Weights of a small GPT-style language model, trained from scratch on English Wikipedia.
Size: 10 layers, 4 heads of 64 (1 for keys and values), MLP 1024 GELU, vocabulary 4096, 8.06M parameters.
Architecture: no biases in attention or MLP, attention and MLP in parallel.
Training: a variant of Muon for these matrices, 152M tokens, 5173 steps.
MLP neurons of a small language model. Each row is named by its layer, matrix (down: output weights) and neuron, and shows model dimensions 128-255. Each number is 128 + 24 x the weight over its row's rms, rounded and kept within 0 to 255. Numbers have three digits each.
A block is one neuron, or neurons of one layer that tend to fire together. After each block is what it responds to, as a language model described it from the Wikipedia text at the highest values.

L2.down117:071148106164138133152127176152115128145131124102099123127138117106118122132109116135169130113140122088160136123102149168155109159132146106142162152061120121081140132113122145134176136118114142121121158140108101131151112152106150134087121110144164172119142138127161137123116141122111148141105179068143144152108129094132138117072132112139129168114147141151152142146147142118112142115146
L2.down596:116155118137143117128108121108139133128175119134112158125124160164159117129087132117111117141119111158089132112135091152157159095127130172143116216166149117117108131110134121129092124101112083126132162133129109165156122138089091148164125099119133133154114157104152073164106145127146120149137145134151096147104114135124186137134142115119150151166156118162162109093155066117134099117139
L2.down725:165160097155158123095123127108126127130083100161139075114121159088136118160116075147159116132097107143152164146134123149108142159152111111114140160143138141175141171130131147092098170150116112137165150153132097111138145140135136143147151130145058095157122137115149123167125134136144087097132138094107124131105119110130119152126141070124122118088138157122067104130127128102097134112119
L2.down806:167091130156176129131122163128133092121109121120140147142133130100146135114162131114092125152117094130125105122166174169150158128127136108135130127128117054139109154117136172171099175066145120100124136140167082099078128121113121154127173144101117152087141167126162097104153132161129103109061134124121107132094150158112139120133149122120154135090152175127116110114146110159166098113120
L2.down840:134143145095161124126132106138154169099159119119146118133128165093105158134116128142135144171106164093134104113125139127105119118126108145161131140128132104147094134089180104156158160106106112151121094135176125163118077122138093134159124155148128098117149148144129116122115124182100123117096121119106076145135101152101110137121090106139125107133142137161174122152154084142156147125155
L2.down848:129165128114145162162131122149105129153153143120112107128151112111157137139123146127100079093138142103129140135131133131085162129137097095141124158104092122097143143129106178099191171148111158136136155117166140130141122157126120106075115125147167132167107120125061108110166147121128136107112121092103152146124137144140137139117159146106130140134059108083129108080152121088145140108150
L2.down963:091110161196126104118079142144089166136122090114114124130158150122143145150139099149130152115144179117113131064128107136119112068092146122142123079111129073135139132096179084130126140118182106152119170103082142161097112149127127119150144121145153178140139098128130105158137123150147129173139142118146113150142095108126055143137115144128108146163115110159146117142157078099123143140125
L2.down976:134163142078122125145114159114116123108129123137125118114147082112122146130098135142124088141099128115122132106105112139121125147105113163105133169077126109132140174132105191135154132153116165141117152135096135114150141154121070145115146075164151142160133133114099175134173084121129118129093101100123159138114105135107130178117172131120156178162134147105134146102118092135092082128110
Responds to: Fires most on UTC after "Time zone:" in place infoboxes, and on words ending section or title headings, e.g. "Production", "Gene Shue =".

L7.down643:125149109177089137110182110139135108135107162113166136129158111118132139099120131134120152160148122101128153102117133116162131117113086124147119154117092150120101130143112115129095095145118135046184164152110150126204145131127096168150156128111092094133154147107130133104099108122083122149100146105138110129117045146113144120095150196137137130146146109124137113120100125111110160077146
Responds to: Leading or middle pieces of words split into several tokens, such as w(idespread), un(able), a(p)optosis, plus UTC in infobox time zones and initial periods like U.S.

L2.down20:132146141161135147134111148108125113125147108176126126105119140123153108108046148076115168065095107131098154124143129117141178134112176134126175114110103087140093158138131143165085130099143159127101092117130103101176111110154114141105134110155126128135119143134127091128128111127117161147124096114174085118082139154118151123102138069140133105140146118087124139166144097111087121117135
L2.down286:134102129119149132145154107116092140122104135116137128133145110152117160129121068084128113140158102102104100134130092095148129127106149099133132170112109150109096122122117099143125162124108139127147126117119143146116134145113153093114139088144097125074120143124110109139137137118152152111179123130080160133159146113117131090121070112112214133123126114142132091184140123122183124114145
L2.down350:111123115152111177160113088160160131131099121147132142130127122104132169142172125126099105185119154070138173123091117134103101127126113127132107105113143108132182106109141158141116125156152109133127099121101141088116137118121085111076121108140146140095121090106147145125133150112154137104158127143094133129154099108109149126163135091131129143129146136153143156156145138134117101160131
L2.down372:144103135120055117160128157114124085114148092121153127109109095149116094138113127161122112159139122121078113141099095130120076130155164119123103140150150136092114144083113099131167147135150130135125180144141143075131141135190132137121111147100109098157047131152151171163125123107135133138127169104136103087172156113122100165164095127096146143102118151112160145112088080119103153126154
L2.down528:112119086191124165181112076126174117130149187136158133118068171102155127154178148115161146147108162098147125165144123134136125139145153136115134161128150102092126123108160132150141104142132106105151104124123143111077158087139109105114128125154089111123097102125106105096135131135159103088144124128107128144101116146150120153137136135130117117113147115130104156109154159120104087154165
L2.down683:134144142172089172137111152148086115135105137143135157125098135138090178131138129149155078093128123118134124170123124149090146100130131097130108102153141120119118126145102111121126111095147114119124059099137125167121111156069119131134090177120142110162131104105154160118129072170157136138166103147095144139117112147147142130104131132130138151133129133175159100112112130121131100145105
L2.down711:109128175146148166125121137156096113164114151133128153106129153141090149145139090152125106124161134105141115146087136181148119136135119139139136118164123181143119107119099133140097108151093176150134088145131118112138153145159169162151102176119168113173122111096119102068124148122102108115164141130111093110066105159134149149114113116063124103147133163117091159106130116118197139135104
L2.down1000:119120126126134102137140159161120102164148127168124105098139133093118149095116148156115105114128093108095145136101117087105131115088163114138138106132160103152117115108136093131148163108135132122170143120081106137173130124142150113137111133114102156115108123142126143119146163090138118097149161142117118143148176151132099130114131174144082124130167145118162178121131148106109095123141
Responds to: Opening pieces of words split into subword tokens, such as v in vulnerable or vectors, un in unstable, ind in indicates, plus Succeeded in succession boxes.

L6.down113:157131159130092089120117141117154139125162138151137125123122104127139111135136139177130094178136101100082096146139106159126109161154132077097104169094108122117130139129162143149147141107107150115124121093095107118095133154094124130175153098120157110100110140159104127155132121143132146110131176115110137094101159160121133187150109101074120098122145146132135079094092115103122148090119
L6.down334:113182128138113183111120144095092106149119154124106133122114146097104116096148085132081117106127092150142084157125119130127184154150066163128108138142116099134118158107144116108147138118116145169136096114124096136090114139133132169168132105151136142125145097123172155105187120134161174113132137117124159138137094157116135113121093078123136124138175126108065136108140127135131129128134
L6.down466:145163149104112132118136111141105132152170154123164098128120124123181126153147113096120152135069110141074074104143109138120161108145123123138149127147100086080181152113101086114116153095116120159096133170126138090145149109115129156125116094164151102108205150113139150151135122149137165146146119091145170156135138130143123150143142137120097109139102169104121139138122067111103110159120
L6.down515:128116132106132130159123162101128138111154087130164112112139118134094098079102087111195142117151145138134075105158126121114142136090178155122136117140106123115087148149144117119157131101086138135135133149093134107113148133115137112114137177144157100160110091146108121081147126135173167158124112100130158122147133124178133142148096115130125105177100150073102137131141120109160147169113
L6.down521:122138118141109147130149140128119099147144130127101125135108098155122089147109126124131063121207130146124129107082146143122118125124152151157122159141144137167129145112158150095131107156131142122137091142133156094104144101113108121129168134107115173118165157160133130128109123150133150124121140071157116096076134116152115086142161124115119144133096134141110121110152136104104149117110
L6.down724:141144142091109141095086151173132131126090177122145126104141071121148120153123124126105117124142138152091140135143131156129138152083151130082132086130121133116113079138148076156115068081115131147115148133104112153133117164092134154134094161148143137150118127114140115120109112133191155092136133076111131137112182145105137172145125178148139147147099175107119179122109144123100136102167
L6.down884:140152134149121153153171125110117101135114098107104125110122159135090155127113134136122116110149106159134158118093131073123184134151085128119132106107127084137132170165111099131121162135107089135139073107109156111113100126123134176106161133142113131134101146107095102133128127155116154079089131104151104125149112151162093149153137085105136138143124151108143120103165127132137128123098
L6.down1004:142163140155121092146129135117111130128103115137159122108105107135165106160154167138108125193123084122118074118133170112133138120080082132117102133088096130137150094108118128088145103146136164124151133106154106114112096102172139119130111117161160191127134147108183112158168093124123162174132176104127118119103101172125105107140128122120109119119152100141106117122155145130113123120096
Responds to: Tokens right before a person's name or a value is given, mostly kinship words after "his" (wife, father, son) and "by" after directed or erected, plus "Website", infobox and table-divider rows.

L7.down192:132115128149119157142124104101103134117175135159197142171159111096138110123146171158140092139132138171090122103145100152132097127180140122151130143126111120107161124078130144125139123180147176136115136165102128109115138142089137122118100130144145119161163153157140141109120135099153133088160081121151139104153152135144104093124128115117157083153108124084139156138113100149111138115120
Responds to: Past participle endings and verbs in passive or reduced-relative phrases, often before of/by/to, e.g. composed of, directed by, destroyed; also compass words after distances (48 km south).

L2.down7:103142148145135139120116122108174121130139121115147124144154136148137098119105123132086128164106073155115149133149157136195156103091108129137121130156143125148081151122138108081096128125067149117144146096089124128149162113145143147102165126097137106153155131139141083162107107116096103118158166107133085115168130143105160143088140177088116137106144112119149142119082116094076150146143
L2.down411:136128153100129161147116124117118154161129086167137098115129101116139140137130145137126131171158162116177100139144115175105123115105095167136128126134107131159125167172087098157165094144104089091149139139142132141169137171120153137086115098072066116119071155098142106156130151140087113142114123101143176118138121165084142102119132138136101105139138099153112162172130096144077148139146
L2.down432:103118094137119092143135104134113116131170155114087124134126124132095105101164107118100158149145132120162132100137131179119151053136103186152130134114082135137120114114153130099136113170091129144140087154128116146144158138101156104104172119124120167072118136150156090119217141137153116154096137107141132156162121141114098114152150134096118105111144157128151142157115121110111122133187
L2.down477:125118164169155120165108145153129085179082119167156126151126158118134135126116082113106105128138148107126136142105145131116089139124128135129107155139106147108158159161070099096124117117113160142129135085133168087113137110118134125142158140065147120169106124125139122141141131099136093168086134127149117121101126150142143125108114126158108157154154135093120133084161132137126132150146
L2.down637:141139157111155126161130096141135118118133102151142124172082131099137108124139126161154139147110124135119144157130150134147149109153142136112126126139105157116094148118121136090084104134132142123155156175135134113156173100102120060117131100110129135134142145106128153119153155134172130139159094094153167141114109151084144129139106134140139147148119127148068130167111141129158115134163
L2.down757:134113098135120115094117116143092126079109085138131082113153162130154120137167117112139122181151135120126106148140117111149148118140088143128107143104108164120151170121143187088128166157156135095122154125084091147110130110117175124144143116175138099116144106106124178152079096092113097113124116120133180142155142169110110150121133107122112091135123118095120093157113107124129089132127
L2.down912:086142121121098134135135136128128152145160123150135120130139132111128120072144139099085103113130175150130106147162110129116127132151173121130120122132153162139144137140121106162142089157141114120108129126121115093108143130134080121140137165137150128106143141189101080102137127108122102142107108113099117121131163128122077137134097130155124108116090140106144119089129149134088120099139
L2.down1011:106135133162122098124136110138151093140114105129141114138103129133161110182126180138105134127055114189153117129136128117123109166160131117150099100141151156115166093184097134101134143088096108117114136092132133134126160144114141120110099113131116131119109092156141125185149115145125081141141091155163146128135143122141135170098109142127127102137168108168106152111124089168133102184171
Responds to: Slash separators in footballer infoboxes (Apps / Gls, caps / goals), plus section "==" headings, table headers and words like age, title, Bronze in sports biographies.

L6.down89:161135144144158091109145144163129129141115160125162141086094115133132144163136126162143124156075126117084112168154138102157135135140172122098125146115096138118127141113120123108127119124152100148120131132119121139108125155089099106103173065105132095103153116122117156128122078122140099117135148059188125131131151111098127155150113146134126103148124158080138156123139130102123161140118
L6.down100:168096120120138104110110137153108120137096147115188086110128125119147120151137136099167097118114127112102199136170154125122130142098142145133085115121104156079149123180141146140137161137101096155142141134098124131124135119137103120151098134140128160134098149171132154078132140145125122111145169131109080142128128140111160135158151090145159089158081097147149107119161079112105098089160
L6.down170:152106160130185114167100123115144123087137102125076141152066116130143156153174138117105152177091161138149143103156147124096136069118108167130142123153143119128117197151131123116127132137131105158135119098112097133114095112110146092113139111132163138115065137081154084135158141117130113139155124137118136128166124126142071124154155131087126191155112131136147135135149138131129099131109
L6.down179:155109185121108156119135092141137110135106109158108077154166078162108133156065130177134145145130112130095120132123120089157185122143148124178135121115132125112111121151126124097129147132168125121147111121136140147134122133149136139175140100158136165093131123147091172083090111156128084138098102097115113142152128116111150086129172150129131116161157118106091137109110121143105089112134
L6.down346:164142133121140089101177119190140087092162096134125136144127137107148091163097122126183143118153135137135076084136121181096149119117090116119140126123111132097069137115119136092149124118105117153108115142119129107112112164150099162138150152132100171137148149085158120149123115109157122120118158139129157142139211154115109123125139087158124094126152171152100120100095132114091118143135
L6.down479:159120104152149153102104126155145107140107133107128095161109118128098130135132150171103130110154126115134118091134134107125086126169117134149140175096149134126164149136116165174154143129131092125107096082113061124090116131130098148093129150096140124136150103143116133145110145145129134166084156152135078126096080136150119105120111101130129129153122079124128084148116165143124126130185
L6.down599:099136122107134122123132119109143099141096141133169095104104154125110151120092118109153105135131095154117134124137121165122115177132142156138077156116144100117113120133105118118116109135083135157065172153120161141140111129114132169171132118128133110148102110162148126115155120119117122118108124133111143152139160154146122100135110131151107107153106137152139120126168129130083117138141
L6.down841:130093124096162140094162146107124109141107075156106132109132122122122125138123153110099146132085138148119145140119125106142103105103113137124164163141095093125146095145081145102159138151125099132146134097134110145169156132142160154096151182141129145161108162100174149129149161126124110081121143155134126130146068119133104139140093090081142162094130149119172204153137146134094116130112
Responds to: Field-label words in templated Wikipedia text such as town infoboxes and census demographics: households, Time zone, Area code, Historical population.

L7.down577:134149138118152146145126124156183169122140146116125139159157142145145134128170119139127160124104142105124138165115115120127127098125147124150079096135164144135143103126110111141153111133147146111137110146107114122121136127121141169100160103151090160101146128088148120118152090140173107161115163181111063130168074110136136136097124109119105169127126132161111094103096175122127128130128
Responds to: Short letter pieces that start or continue a word split into several tokens, e.g. v in vicinity/vicarage/video, em in Female, n in partners; also commas after "individuals" in census text.

L7.down529:125159098133117138106147126132131106110145147143147139111121159136108156087132111171084167085073089181157131086120127115153118125149142125095138132150100125091157105101095117114110154141110100107109168142132119131150123158136119114156112133142097114146170121112092132150120124152104115123120154138125132110122194161172148094134133089107129116135109121161134117161128164147082107132160
Responds to: Fires on word-internal subword pieces in ordinary prose (h-aw-ks, Med-us-a, deb-t, rainc-o-at) and on the slash in football infobox headers "Team / Apps / (Gls)".

L6.down52:160148115101158121158112079115174174164130124120137142090102133146113132140124151133109146114118144122127109098108109164121103147132104141152108130117140142065159134144150106124185185157135119146128103163125132089152107123121142113150117158128113129120128134111167093117072160174129106082123160149083107114109083130136129106128121127144134141164109152140147130128177087135178158134141
L6.down74:121166156128103142164155166129170124136140120137094138117113115145089117083148088145131122096094162101158118127110122102141148130141080118114121095116101140153162129138160086105138169128131104092108145127127119131130152146150114135150121121125140136093141134127158128145114195147120084201106081108158135088109091114106109141103126100134145166129127126103154181071077117128177054162142
L6.down247:126140116123080096185119117199132143154090147122109118123136139104156110136148146155165147145145125129140062142160119169140123127100116111146139135078131152087098174154129129141118124099140155093186146135104129137134113161162107099110135107113105140088122138108123099160100115099117163194141117165130101130128138114165129172118138159105141153094135151147121148099112155160114111133141
L6.down262:136096153183127133160115121137109115187130105154135185105136110114147163128119133144135140133170151115126149144119137169114096111116131124136174125114153136138137127140149133133164131104115122076113152115125144128149155129114142127099158148120112167107199168117105108098130133178067114124107178168131108087146118144143134158104088140089116150122109135161134134106111107164114138136101
L6.down563:162129132113100110151124108099150153132142166150069113090124093097181134115120101144104109153131159142110144170121126133133114095126103167139121150149144109116135106120169086114119109154058117122147107126183137130132102131088183134189145139135103166091162149118145090120159113142136128088124112121099092135169155134107102101161153159105103120117142127163101112132146126155140112174132
L6.down714:115130120153159124115109123144154158134120150096095149104132093106147142081123104083120139134094126115126154151117138098145078144147151125142132128167119113089135135113156138077135111126135132152203122123163142100158117152149139189103128134090110127096109142142130099159151183120072123143137138134119158150094099104127160177161135162164114131134147135160135039096074086135151154117099
L6.down895:124141134129167154115102119087111133120061071119138129123107136180081121122155146141091119135147104152187120105137126100131112117154119158109143095116140113107119174136133158063127114110157155078138097069101126152136133170148136133127135097114127168110161141140158122133102144158113128131142168188097106134184118097103137151122173132118139152141088123168117161146090146129133110155099
L6.down935:143157165099113124145113125136114166153110112142110111152125070139133132117131133088127135146136102122074099134177164180114139166116129126090133130142126143178129133176129126110105090115127119126130138135166091167148150115144170148130090145145133159107102188101096145161132124102131161148107114111136140110118109142124093139146120089081140146114137094113155118159156128137145099113159
Responds to: Highly predictable next pieces in stock phrases and infobox fields: to (18 to 24, taught himself to), Time zone, Turnout, sq mi, not after could/did.

L6.down41:141116130143149154155149132119134099149128166078166121141132153120140122148126177130148099142124165147160135134124081161144135124118112104111155126109122149101091096132128117153115107128099126134144136126093168125125096142131135153126153097176125116126191090122117111095099099137153109171118147139178105106087079109135093140124094140142130128123106119130104155116147072119152125145136
L6.down257:083130130153099119156096103092113120104139090139135135119153088149143148121138076109158170163141121125105179114127112123123133092142155156138165125091113113147129103100088137100146102120156154091127143087109100161160123120083121148114155147143119109136131127120089148124099118113183176135134122130100128152080139088120165124104148102098123154148155131101162148119109109134110106128149
L6.down302:137112112109130119099124108133120139100145124110150121095157113118122142125106133123113166079129139121133118125116096143091084145143122106139117127098157082160105151125160067134060156122123148149101138096150126140147178126117098142144132103097165128142115158113120114154122156146136141119130110111125132111156089162188129119176105143151177100129141115130142163145141118129110179090139
L6.down323:131140177147145169135114148107145134116111135167116113141100083095159139118147115116119134131061175121122124121146113113109125176141118110137109125118112133160082129118099159135115105162115160133158108140108100122130122146133129122125146129138140086137115142096111146175100144130115138133168142121117148110081110092120113175128115158154147119158116119115089141145151145124161190134164
L6.down369:137157156151087167163135148176141112095108135147141131110110128105116124078167139145097155117148098132138103139152115146098132173090143142144121087136085107118104115128120141090108182121097127114112154121107130122139160090083147126136151110126129113119117155099120161109122090129114155144125150141055130177129126152111135121154128136141144122104198110136128107177160110133157140128164
L6.down591:157109158110150105142119141135094156133141115129125136127128126138135145171136106138150131132130118155100152105099110167149117096143134168114115176113110087111143134157083152145135109120149089115178133128132058083127147150134143139145139113186103132142093143103110092123111103146155102133122096149099102126141143110089143122146121127175126167109151084088098132128134146183126172118120
L6.down620:155161161155085123138112126155136148129158100125093172121154149136076072126134112145133120105100150112166141121131161102141155100156119152154146126117112122097101140138125168136125116121149118116132120137114144179105128158062110102143149097124118111136133102126189114104141102128124124127083135089131106130131137160071108156113072083121128143133116125144124162163130133119125151099125
L6.down745:098145156111162170134151099147138116161175169178105137112087119131137140125148114112105122095089118116128159129134131122129100122119117138154102082157129130160106115127119149162150108121143113106058097097106082143109145126116140135166163114102104076119149129103103130156143123142155107151089128090152157120093149103132170111128086110186110108176138116149106116145112148083096138129133
Responds to: Mostly the slash in Wikipedia infobox data, e.g. "Team / Apps / (Gls)", "9 / (0)", "/km²"; also word-initial "d" pieces (d-ivers, d-eny) and census "were".

L6.down333:128097180177109111178144146105118144105147135124155143180131131167150060127152148109136132159121130087134143149147077114116140084183152101111170131162107135146116129099085149158109137106176139111123109090141107159132149158133085172128117163114136142115127113102079118126135131160123115175148135128137141071100128142102110147126110114120120108111134117093107114119132122111098104085127
L6.down384:158126136104115128132175105139116074142125155188125133122115152117100106090110154154111111158130133121131120121108130108108112135177128135125144110139122112119136071119118137173140084175127115165145142101146089139067151125144138125120121132132097112103182141113099149102166151147103106120144152153122147090076145115138151146072124119127132154124094134092165076112112122132103146109107
L6.down412:129134120135120134119138173103123145123137085164158142158171112146162101120143175154095124188101107158104076163123138126191161154151129110166143133115125148148120116105098138148144119136190117118151149135111112186110156149128120100121131142133145132126173173150120126100129124091104144119170091116133140134097147129129088108115124141133106133088117095121095076189113119144082131134092
L6.down494:080118152140099110192128117182132157110139113126136130148134119127127104144099156132064130092103097115110098153156151140142095142092130109119142150210143135114143139140122121117124136130171106124129163125092102118149161084151112170156068140125139113134096150178139130108121149156174109121140124156149101092125147119147146137103124111127143135097129103134106051125132131085156192132089
L6.down500:129125110131166150125147163107144156162143161128119170067178112127149122109161103106165127122112149131112119104112131083130148164157102149112126098123132127085112124131163131115145139071165127100156133125091074145084085108122111152157134105145159144154171079129166111096142115145139083124097097055148111082105115162115105121135138171139166107138127167138129076148157137132133156116107
L6.down558:164128120169152105173113079157138093101141137179101131140138158166107097166161134134139153113164119138111124113126110145118118076123166100119111174159144077110119136090165127122161144145140104143140119130193150165115123109133089133144094126142086110166126134171143139084153128154112144095175119114119094116148150117105140084129127069103119102104155120116147147127144115128157165139144
L6.down710:132135127108124133153139132121162141125126112075131149123118158155126124101149163102150126157152147133142098120126160108135150151155114103125123158112083215111152152118140099111172137135131119120105111142076136145135105138139113140131136127084158108140162161100172125153125110112108141157084135130127140091110132147099077159100161118134134131119146116185102105077116142142108109113186
L6.down1010:138119135090119134138108118132102141101093127137135121132189140133164127141116124088109147112158144132107155165100148098123169124168126129095115102143072145118143146115143177090128148138160101092128121141083115088144125109063102103097065161149125139137162122187110133125143150087132117115146101114112110096150108134081121125129141133172107139134146132138132141138139120135143149124160
Responds to: Past participles right after a form of "be" in passive constructions, such as was built, were made, was born, usually followed by in, by or to.

L2.down46:116152148086126150087133109143110144127107107138119105072129113103152122094082124127089150137158093153131160063124119145125123134089127120129175098103148205168151131133135124145104141096109127164168102115127144114100100097150151109150117080125156101134122138103123109146144108123077163151148100109170139122117159107124123141151100128145129101163104140139113111137099157134155132115119
L2.down88:114099130141086136150141114142107125142115097100157139102124114114137106108126130105116133126095078136122149104132132090161125115125098155100168096086118137136099120154098105189094123135116125133146131158144127141179074077162183179112142103127130133149133159143107127111113098118126110109138124148132131153141150068127160133123102157128117120152162122121131194076114129150146108121132
L2.down99:127129088144087151139107131166137131090090138108111114128182138120151119161102138153176145079118119184123119127155094097125132162116143106119122108088124112099161141111127131136115124119153154131127130158130094172154129114122105138130121144100162174135098133143148111112103112103133154127116136120110150127090097098147117144146105134130109131133175144180115122148098112124129117147135
L2.down207:102162081152130128168165118145144118066127139167182117116110149174085122118082137093140135126096100121154112105105111150150122101089115093085156123108162097112109149119142122145113080101125113146125140127172116088119111118150123166108133140124125157140131122120076109107118158096136127116151158140078111093088118135179131118135133143142131113117098121158141099105120153154098147109119
L2.down272:110139126123112138094149142116125106118140106143130080156121121127158119155121125138132179146159125099110119128169111166123141097193140096118152091135122153093113149100148140105146159122123117139148118094134151133101132161165113154121090118133100101148160127149110081138068100133143122139128185128131056131175127091119135128142141166111118099153152105117143109135093145109137142155096
L2.down312:119168130109114152118142136137059134148124129113144097123190127144095127118103123172115085128169131088102158126108089142109138128114111145146106141106218174146152130132107099120129190121125059127165133117157142134127154161160131107116116096164132169131117142085140148151105145145119118138093089143102144109105119122120147153128137143157153104109150135136158138109164124149142086157124
L2.down327:095185172146121112118114127154107145130131146107124148143058118128132136114132109112138130151188098108153135086129152073104180127137081087112187142100138075087108154119108116116110147112124132120116123167123116156152138123093144145119113138124089129141114167124144077110157146146147174138122133106086101165166149144157110130152103147162146145104135148129137104155162128154098166149103
L2.down761:117132175113136163122152155128147103098155134112092111080105138159134138082139121101138133111088112107104115146134134100104144130121162147092140154126091140154136159095130144075138111162124112120164110133127121090059112190124071088169135159120108115165140133158124113126130121111110132120107163174113117135110117113138118092146139096156167153144057122091154118109135137136110185138091
Responds to: Past-participle endings like reprinted, acquitted, carved, renamed, held; "well" in "as well as"; table pipes and section-heading starts like Personal details.

L2.down171:148158113120136184115145142102162147173132150105108113131132144115101109102110183065115081183133148121160155126099142115150161100126114123123119162155120086136112132120126138121105143143119126107151085155120143158093138163157092114132180140142154132094119128109154131145111116130145111118125129108147157099152122130127123082130120111054150198144180145109111156116167104141112114143121
L2.down344:183125176124150125096128089093154133118085134104137116083112134143130131122084043115148108116100126134160126121095093160140108156129117156142162129136130103135103121134157154151115117145125097128068134147084102132133129134117104141121147114104074112110139135094144159140140152113095090113131134134141160189126124131103160123145151145107169136153172125098110130124129144134140146099162
L2.down349:129167087142121088121132138111119156110112148165086138121146129211137114099180065126115140093128126075133097106152103145135121118101150128153120096124150060146101188120144153164127194100119108145131123113101149111154124147147126174106129133149131147095116129151159151132146100123160093152095143128076126122116138087118154105128102161109087131125114126118132148086106146110112127150122
L2.down635:154163101132141117166143128106131116165153100171119165152125108147093119119102110103157143070104118139119184136129163103090159128095115129156110173119138121122080165121162140129089138143102119130118149141143173142151166144122099107149131137099123098079149149115130143161144107143123159117126143103172113136136144150135090140099142095119106117131135124131127158143138100089107098177138
L2.down714:132135166106150130126076101142092131148096110084105144174128110116148107115150130146126179149156147102105111074159135175163119092151148121130124109127194127100142094101117124098137124109120140165146136153151154121123145127107141108090079149140135135128115109134129095119143136129140119141099148133138113164122104133100130128145136135101160135135143138099118139108159126100154127137115
L2.down819:153111086100144129092116073115113156134103146141128122103148125144116126119137123102148167164108153096156127150152105140125130133133071117072086114109127111134159123139106154145138160122135112134113149116137131122125154110106196104105079169186155176131129143141100129102121152148130131077153169129154127130115126155161153096105141142112115141095130131164133130102139113133090117115143
L2.down830:145111136129095154125064130093121136141131157139099139150135120118105105127117139147144167114137147116137133104108138090121134122080116105115143129124178130123098102110197145136125145171136130139138108157096143097111153153139140117102115134144135154140110168124134124086112165139162111148108150142134126146089132084161138134127117166143135116148109149055121148146096140135132149090169
L2.down859:135119142097135118112120119088118160130098121121164076138088132135131111111127081109146101127165111113139125122172098133109112167121127151125153109162134131109097094117144122141129111170145113092134095120093086143126127096115135123112137166116135150133109144163094138091124101093150071156158126135104123135092128143112125085116123097110131142122125131110146123117142175187159078148135
Responds to: Fires on the first token of a new infobox field or sentence, mostly "Pop" of Population after area lines, and In, During, After opening sentences.

L7.down975:162137196143151141116122120130124192107145120128169116141118154100081158145126124141116119103083116115110113107117139095111147163087122134173138117156114098124140166142127127126148120137160098139093114119114093128160147125154150143134178133161136107185105135116138145150138114106114132125126121099156101124129127099164141130151109122106142142112111140117153134128128105101151103118166
Responds to: First digit of multi-digit numbers (4 of 48, 3 of 31:31) and early word pieces (lev in Elevation, ip in Helipad, caliph).